config.yaml
norm: "rmsnorm"
bias: "none"
parallel_block: false
init_std_qkv: 0.0177
lr_head: 0.00663
max_grad_norm: 2.0
batch_tokens: 65536
dataset: "wikipedia_en"
MLP neurons of a small language model. Each row is named by its layer, matrix (gate and up: input weights) and neuron, and shows model dimensions 341-511. Each number is 128 + 24 x the weight over its row's rms, rounded and kept within 0 to 255. Numbers have three digits each. A neuron's up and down rows have the sign that makes its largest values positive.
A block is one neuron, or neurons of one layer that tend to fire together. After each block is what it responds to, as a language model described it from the Wikipedia text at the highest values.

L2.gate26:108137105114115140143124100155115130119126096139139146159160141167112076123111179097125106147076120151126112120130129097113134154135133066108142158091168161119070134114108133147147126136161160137136097107089111114088130122123121142108116103105127105148130133101123180113101149094140172146061142098153106162113133088116098107170139113044145121090122188162139144148099130137124109130121102112135137156117119088119152114096132178150145152165063136133120089133116126091172127092161106123135146121095153153137125131137
L2.up26:152104071127141145111130085153124137113127086170159146137131143142113094128122165134122103142112099132148085120138142126114151130153123084113123149106162142142096144135130129127133134175161168150111057144143110116067144085120110141101121077115130121154150117097152149127130139113148133151126127113137091140117143116102106118159188141079122173126123139124141113153105118125130131118094107099141176114104147085125130148096166141118116151172063093156107116113118114106231139096127089126133142120095162148147132131103
L2.gate250:110064151125124113117117131161181140120122139133122119142136108128121104136124109141114143157169118115131119112135062097121132112135146108159133111038148149126146089117118123118092115112132130114073124151150125102102100164128111142150164105122117147122126095092115107125170090108144130117106127107115111161081120176131106135160118111118128109148095108155120099149107135133129124149145062118160156124130123127143110101119085100164113157109144164169153118088104131106123129115154179151103158137123135112090173081144
L2.up250:142141138115130098134150123133116090132153146140122123152124125094140115123123159128109118124166119097128122145151126145123149124154144120139106117100146129136128127142107132107099153082159144126114105096101131146109116175126139119100184119137107132113139115102096137127176123103122141129091121138155126107080126124090084128144153108071125143139085103109114096127140128125140139148171069111137134107078142148121113126096153061161117200134135166146182094087167127107101115091136155130138161109102103109118146103141
L2.gate1052:090098092142095135143157082108115115103120129115148104067150117162155122081149079113123114162162164140098138122155133122102140102153129164136096086140137144156135096117123128134164092130142149131148119135095106165085147101128121146154137177115180113108087133127126129152187147150176124115104136120138153114156110132156135182146143128109114119150122134141131141094121089100174117141116135137123147133125126147135121102103144123125112152119143142134132116110170117105137169099121083155129161119109119125103159143132
L2.up1052:117130076128120101149128106116126146082109124131125131080141103132172146100143107126120100174135123147104129165160103079166167118158164157103119087110140132202163119132136140146170125159154118132141119110119112145102146133142143123131106169120135141125119141141120128157145164111171185111143138082174121100142144120114123169141129143093102129146109123143105116129114123114156108138099150183182130108112106142129107107133145087134085158099113141166108097134160087125140130092126121142134191123111144163125130145119
L2.gate1852:118143143137085146107145101119113169106154120176167115102145132093129135151104158129087096133099149134143128126118149127123124141174123116109119089121174134151136097123144126138159152144121182143143134111090145090133112132152104117105099145139129138130159116105130139115127126127170141109163162120093101116102087108150133126173151112117067101083135108131130118151127093140137131162150105158140101107132146127142111141151116117116127134122140115149102088133136133125087117167149137112133090066138134150140134134115
L2.up1852:092123149143104118178127121080134136143152122139120115111092112117157133121115131138110099139139110131123127129148165090101129171113160128149101144102193127116108116139124101104200138124146161137138096092060144125131096137138186139126134158115157095093151128151112112101133127114135123144151157129086133163079119131121100134129160106125118073091194141153129105127126129130163087166145075169132116098132091123130155156161105112143147144085130101176107087140164118135120129110138138098141117068138152143190118116135
Responds to: World and nationality modifiers

L5.gate1805:105118103132135088118089148120118117138135117120137144119121091118137119115110135149172145141106102119123142136109150156143144108138125133097160181128148115112127070081131139155086133178123129163119124147120175110133136112101127094159132104092138142121106165100113126171145129130168147107121161166101159139156136123125137126128092095116083139113180150151100176147139134155149083132145138114128132106097117099132151163102080117173110123147092111110121159149119098168096120140117131160151082141159110110124084141142
L5.up1805:115208129154151119095130134149114138131104114162114143108134116107153122171134146127095114095149124108108149132135088119129138156151115107141127125152144136097116183102121094126122111142151141153115144095093120115099117126142115134130095127138091137149099127107147173138173144144145122129144072169146116120115103113081142121096127108161151147172126109124162098134130109119125140122151131141107163123101153111103094164162125111149119160179137113141129041114127110117076112129118144083139159070116154130139118149128
Responds to: Scope word opening names

L5.gate1882:141121156117147118150131095126101124107150121106160135146135065125126162148115140114142131103195079102129118183174102123081127151099184126145141137127144119136104141158135125078147167134127145076142100137082133127146113111121128091143147128155173117108183126162097147149158129110145131113138152119124080122139129128118124142138128122146113141135150097158137124115151153117131085129085119113131139132129144144168161073106129095120122137102143096155155155126153138155116125135110133185135149118106155151138123140166
L5.up1882:101144081116153083132153104104077118159146180143135183105150103125162146122138074148107133140127125132126151117135140089164134118106159107130107134189136089097170139131098137137150082130149133111127122079130110137118097110124072135096154162121119119118126131115103128155128110099128153116143149122108110108139091125080086135107117140171100156162112100148141116111120165136147128135149178136118121132123116133144126180171149138126129132140103105159138089155109189120102106089113119126109111118157149142167114154131
Responds to: Date-range and abbreviation completions

L4.gate449:133087176114165111095110114158112131156118098120139136126132112083143181127119120117080123169115122121093144099133067118119141104150145167182138124141141116103175111120141091156097119131152095111138122117149171105110121139122122139134160127123110128081085120114190170102137157126158148148123104134106157125175140122133160127095098156137131148158109085114124114137167096105146189101130105121140121108110105110134132159142113141142148136120134094139124147143114142132115110118119141135113122127134086121152147087132
L4.up449:131171132159106088105132106160120157136133123146166182148143113133159100100158159153126104134074119163080112107116113132121109110147105150167095121140140090124113133161124182085135100119095164168145129122136113148149128132127123142134171169106137135087137118123124112151139092130137133155125109105151149149163079116114115139155145131166110115167162096135081108095146126177151141128098116146111110117168150132136111123089098164139133139144134153115187095090167117122114165112096137153089126119129140147184129121142
L4.gate865:118128136103165086133138130119131116094146153089148116177085155136103131101127138151139155137151170114114102128129108132127135131131086138149170092129096138118147158135136117106135117118134108130103167127126130065124140097108160156097139132205165109100134157150157129137138096130157141146121112142136111121156079128089142155123133179119144105131092125134089107085160085120142129150126106128158145166149149088134131087118158098098136099131121085144097128156107146154144159129126127109119131164156136130095084164150
L4.up865:162118151104154121157150144122120134142103167112197126130131158138113116140140119144164127127151109150107115079111129131134150116088161098143124157130150135102141183129104118117118130096126093112088128132156126157124151158101134117095134130124130114108156135117083126145128109126107148168104092144116107103142149166121160118126135144126180147087118147169112117107155120148121166137151112107119124102169187107124140136139150107110119103142110133103119120123126113130172158107105101178104145099130117134101103141084
L4.gate1184:124161136162105119123150134143144125159147141125165131129138152106134112124127118105138129068110089139096139175120160135104136094139149108120142110131104126126137129145086126090105134137101122120176089124138106099133140131134096159149136111156157141160139101153140138118126128122128122123134121097113125154112101136098143134138130143119121135159126110115074131116128129122112152107131085117132174165179108091100158145098133114135125170130150147178149125123155161167123145155110117108110127125138116125130101102139
L4.up1184:099145140159110187104108111108148104102147169186131125146101120136135135101168193108126117130166136072140140083151163118128127122118104138133084131123123117086133159170136094127136145129132143114121166141101161111138114133138163106120142188152158164140080103122114148166151138150118165114093112129109126077106139126124112113089138119130121128099124149158143109079079132136066153121129136096165144129095122164178135120094118128075116092092079138124160109177141160118106169072115111132127129113151154139085084142129
L4.gate1373:130129120099132121144107129113115082108138104094123132109156087156181150162129123134147131134108098139069173126100092085127099107131153139159071110154122123151161134151116137125118130125094147120146085113148140110116114127136155140135138098115167146108115134116143138153118132157150122158129154160119121130176091076112171113106123104140121173102148123092141149102149095169072143091119116151110135113128100143120122097150097086130166122132136151111158109129124156125121112136089121111120101118131099157126115128091
L4.up1373:129161128147158077109136116120106143134129107106128104157146156134122093111143156125151148144122100113149116162124127119129119102115092090100094121115144104103155122150122127063128134106136177131149147124165142115119081090100129125101092122130144144139088092125136153161180084151120145115087136092123141141120130158157138163157139151150154149117124126139109165102127088148133162154127088113139147120165147114155150110163094118127125152142135180126100096172086127103126137068136144071178172110125122105170152150135
Responds to: Range-joining conjunctions

L2.gate665:154122098143114072174125141109140124147114116144084142083085099125127087103167152100078145090132123115164108137114089126107127103184111140101123148143107099106095129096122149129178172148145131149181106106102145144117127132137123128133129084103092148132129157136099121143128114166117143133127101129098139143110152084143154130154132133154127077123120153096158099144150138167129094131181118129103126119102117119115129155079165121107128111126136129114139145154105131102118106130142138118105141135094168118099147088163
L2.up665:152098143111155080156121165102125153099082113121115124135139132103139089107130127106078116158125134120151129090129136148115156112177142143109159167114093095124111152150123142110131179144125104133158137127153153167091132154125130092114161102130143117117160173142149080140129114127157119111091122079127167108142144122128144170195135148112146098118119116127108060117116151158079144083183122150159072149147079125140089149151154178090111088139117128110132168165108129131111154167147135125118123101112120183132146097125
L2.gate983:120100133161176129144158127143081144094126143143082114123116128078163117134153095152118118106137102139126141193141141151130080098120132137130127114101160127132101143162171106143129176091084104148103127125141126145085133108098116171124118175150132123121130138090159139164112106120156139119163123115077149104120143144129144149147165139159106108143120081135137115094118116128160080161154114136122113152141124118097075116120145128148124153138148135122124075085122128115137120092101125123138108115122175140126126150102
L2.up983:150133128125149113123097117129124136127152106178117120149109134071153143177137130150130104173142121091177172154157095170135137116138150133152146125136100152161109126083129144132143164079121117136125084132100096137120157115137146154099143171083144134136148185116139090144096163147104140148155094163182129152154133157118117103144107149170146094138133115093151067135114148134119088082108113103121103184120134109098073089127153156172138122129120124093119088044149147131152126069156132109113128088113140124181081122146
L2.gate1401:141152145137097113111089150110129144147131126129150088160135124131171127125120146149136110129137105179134125158156115135083104103140100184132134100129088094116144153129153156151148164120089106124142110149130144113107191129124148136125130136107122137088124114084139110147089120118096142100154149155121145160128113144137153133110182142114176137134123118115095117085065145134084106121129093111119107105096121112133112123143110113209129146136112093138112137107136187145172143119169162113164120110140111121145128134114
L2.up1401:134111139091119056121128107138107150124137069105101110164145109142130089120113140162114096163102108145120108135112098099120137106148137146132150109144098065153178155153149163182179106122140128103131112115076127119101130121113159159132188102109116136108071114079078114124089122089132131159136116145122112115093132094128107114116143170154117079148107118132116164128114101152123119142104124110149148126105111117187081130143098120142123120164125111205073120134125158099117118135144163126141120122115102172107143105158
L2.gate1612:138088136148134154105136076143147130151119160143113110149097106098116090114161120143136137085138153126112139133110108154107103098116164141099119109097140136130128114130152115130132146117155093151132129135121139141155143097084131124132103145144130084089107125105145175120146138120153158126124122163136098080167152103148115146139182129133109121174152117128140130134122184134087107130143134102154104100145081114170154074124123110142097096146128156150108191101135135085155136133128132115130122142149131149136122120089
L2.up1612:108126128122099159126124137129117128120120157132075136122080074092123168152149150139123100135116151125107147137152092177178130158127122125132137148082135123176160096120131122135129120088100126150122108161177094140114079134134122140121135169122142136142145125106137126149126133151137143126057139112089132081189095099148137132090133180153110133127119147133126126138141169179123136071111181139139104114160056122126145058082113123147123120168099116150133131105113161046138108133117117101099139114106150187131146094100
Responds to: Measurement unit tokens

L4.gate21:130150116157157106135157124103179138142104151135115095119115151120162121122091131139142110151066086114146162152127122108127108120130125152149156095155097124148131124117106155110091172128168121106117132115097118130086107117102122142141140115109103092160113185151160118096093102123094135184130136125159151095110113126128076138161125159164162132130136119075110085134094154142128143129124125110165148128114169129111146122126117135148163145113154137153126145131155084121142135089160125176113150149108126112127113100101
L4.up21:119116103204149165110137147122115113102143079122104120147121117136162125134100120130105092113164122107120134128144139129139165181126116130141150117149121154168106136125113096115124157105108116156116101113110126106109105118102130104104085093095144152104138154094128113194085126136163116141153104118135127114171148174145128079153159147134138143157148134126139109158130144171101096146143101162136089114132115125117122134105120105122149119119154126092072166134133112118114143116109104136109084114142121128135111137132
L4.gate1059:176181119118156129117110165137120157145112118166100142164098167171152148134135135151179119101123129102117138135167121149106159127148100085068106121171134109086119149119128189110110155190103137102141122153124141111116104092122094101106121131183121132156159096130148120137095087110158121143152136160126136125130116109130100112143158143136147116171104123085160139138154146149132119083127125127145142112106129119101089142099143140126123159116104148150100103094113136141093118126121140128127125133155123164139096138160
L4.up1059:122127145107119110121114147151118108134143132069114109131112124128105110089099136155133134131160129128107126118145132143152155057135151132125123101174128128135158094145116190138133145166121156121096101157119116125121101159109176081137148116113151109110161113096174141146125120104132100137126155179113123164119145156121133092088138153154150130104122104131162135150127108125152156110103072137141141070087119103112124163160099113167152148134178115129098136108126135130105112132146135129131132125109086121137116107167
L4.gate1547:147093136131165157145115137103060151095170135146117112125154144144119113162114135157132108126133110128140110123099126139122148124110126172079151112152128152139114133146127114128158121107100107143146100158125107151171100094149147109171117118122120113138117130134135123089150104109167110104156178132068110118119116152136134129115079120139104148105151146095161163116155161173136146107112148118169153150130115093111141140160171142098129156171122131114130112151178140136111138122183111131156078121148112139157126119163
L4.up1547:150139096143141130173105153141134110146161149141089126151122160144156091131159135146119122078125134133135115132086122120153118119127137134136127099136132147123138117083154124156166127156103143103101146126172088151115142101129140138097139137143145158144056110146103092134118114141103126125103108117129164151127183112100113130115104137155108116119128126158102089146113116098159114159130122117097129138145121095151121090148153148136154121137179100128130142166122128126103172100133105148143162107080104165145091137155
L4.gate1839:162151144117144149131146157168116107106105158191177111136114122116122099123186167122149140099120133119119164104152111178140143096127122087126163166115143160171109140135093114151146139142145130133084085150129121121141126153108147098116127117084134158168128080094138097122118170106148137135168128148094110133166096079105138133159159148131137127126086087120160114127157110150150112111140137122126106110133164112099142128160123123141162151153117115171160107135108111110106135121160125185102140126106102118111120114160
L4.up1839:144130086171171085123123113101180125163167128111106140158141134132141095127132185155140091121178156100181104165107183131125105136154117115114137110163073115114073092097114127122121179124133097180101101137145099126127133095096145106113131119082169161148127152142083109091128137120132095133118144110131158133135135123160126140134142098151136141096166124129101096109171128107102113112119100140126121133078158143104146131142131136137112145100141132131099163156155130103123141109165105162136109123142158142103124163137
Responds to: Unit exponents and pieces

L2.gate396:134144146098100141138120125124133096158116166105162160144144122126142080124137110130169153098090140105124091155148141144148101175124133093111155121090116102109148144133162090155118172092124099132116094119117108106120120105120105122134152108116152124140151159128098128131112116094131150122115109072133172136160113090096131122147122117095108103119111139127131119123100118126142112099170093140104119093117134161110109120132120121141107137115156134110127098163131152150133075146135163121163140141126137133149106138167
L2.up396:145113175140155160051112127133122151136109129124171152144152144133121111105144142108153133101125140082158088150121172113141087145108111093093144120104134089146163139155165099113146128105150153145129136144078133158122155105159121125133173144113154114150128134141133148127094138133102160093149109108124161099120119147137094114117116149118116110064154125126133131142101118133123118094157100145102088073096116119124140172138142072135104177088089175156121134123125127141129088085086148121170131159132146112162122130166
L2.gate449:105114134119113094138095152129108141139138154129129135155111076101100127094148160113104112129145138129129168103153125151112136111155151142084105113125101112136156140096134103127095123105144111161096141129170109175094088141109139119124158105187139128108126135137118141113128096144102130095117107102120106077150106118116075141129157123145123121134153084142137113100116141144138119128132106154162084120065101100107113111170143146152156160150108117150112107127126154076123118136111118118115120106126125117105105143149
L2.up449:129177156125111097126141146116118150128125143136121100136127107111145106124139182148157137114113127173153130152152151121097140145124140122136159138117111098198153080088130086167148135120165140151115125172119111123126102118108142145088153142145120109163134143128087124141138101142119145122144093091085113072123079136126112087153144147131107149116167151132145153070088150129115165130110121160168165133129111100138123164174129102142141126118152114149119099116112132137126093108138096098140115135104137140105115158153
L2.gate615:121158182124154117135111136164151143077141145149134102135098108135152146077100130140115100120155117198158122150128132141100136111115116123116145117107110136103156087164089097146095122117116145164131140150148084136144128100173157107123149133149121110137136140149086137164118110106132140130117157115143109123161126088127170153094152121154113068172106160114192138106151159163135140116125077148111183165111113116123129102133104084134145109118197116160121130145140131163169062085134125106113125132131147145094080122138
L2.up615:114150116142117118114111133092135149089153109159137102146159134139153140116092170137099122137177124138164121184149120128145139088108131128104108124109123132110142109135124117127122128122126124074160117146113103177128100113156163124104122095120121114131121098094111171160094140133132138141117139111112106129130143079125143117160162118115097104163131128146126128118150112162116103155114102096092122123124115101097118139097089083120133125112121110155129179125130144123137107081114108077128104117173105130117123135123
L2.gate1907:093120148182172095149086103132107176097141130158053164161108101110154147146115115157166129112068136105137161118131135177119161128117107093159133144097124100121113109102147087113114151125140155114069152140129121124137152132097145152115129178171127125102136124121148127150150125105140150094116129105122123127140120156099074133086117097136137093136123110133121095071129145117135132109120094125118141137135175130113088111145084108116133150168127130112130101152165125115130126123136136153149129151156121094145102118167
L2.up1907:153112135106141129119186158150110095152136133110133085106160131098128118152111133130133092157110146147103101198117137121152141115120138128109117115116146094098139134144085172137084141139122081170147118175106124133134131117129129116087144147161129122141123139144124113130114112115180188134147138107064101155140108122099178103144136113134122146135138112136121152153145101153077097134140121122135121124055082168122122133138139147144109074107153138153098150170103114170126140092089122145167099174132145121086128153143
Responds to: Range dash separators

L5.gate1824:178113121143114094090105139093146174191149160151118166118162129073128082163128147133088128131162088111166123153114115129118131105086156119132163142141115108113108127126131157140146108125138127145137141123090122142081151154156137124130129139154137157115156120109105119179133107105145150110141151136097124122095123088115103125119126123135147151084136082078112111155147147146124112131110120116135133140120118166110122154132119143135129173098096097130146161145094113111148138089138105164115117112129120126132166124151
L5.up1824:111125130113139095162161113079143140129112125176083164138141114108080134149120083098131143111137107162126138120139123098144105088114108103131141167144104093076155124169162180168109140192137124131154140126139154162060147084149142078150144151124158123152151107102120114129156136096136122122140125141065149093155106136114107154163090134153130139091139117084121121090116165137161099066172152077114092118132086114117128124174114128157150110091141131094126145144128150142140077142183139125138156087129080123126144167126
Responds to: Closing notation tokens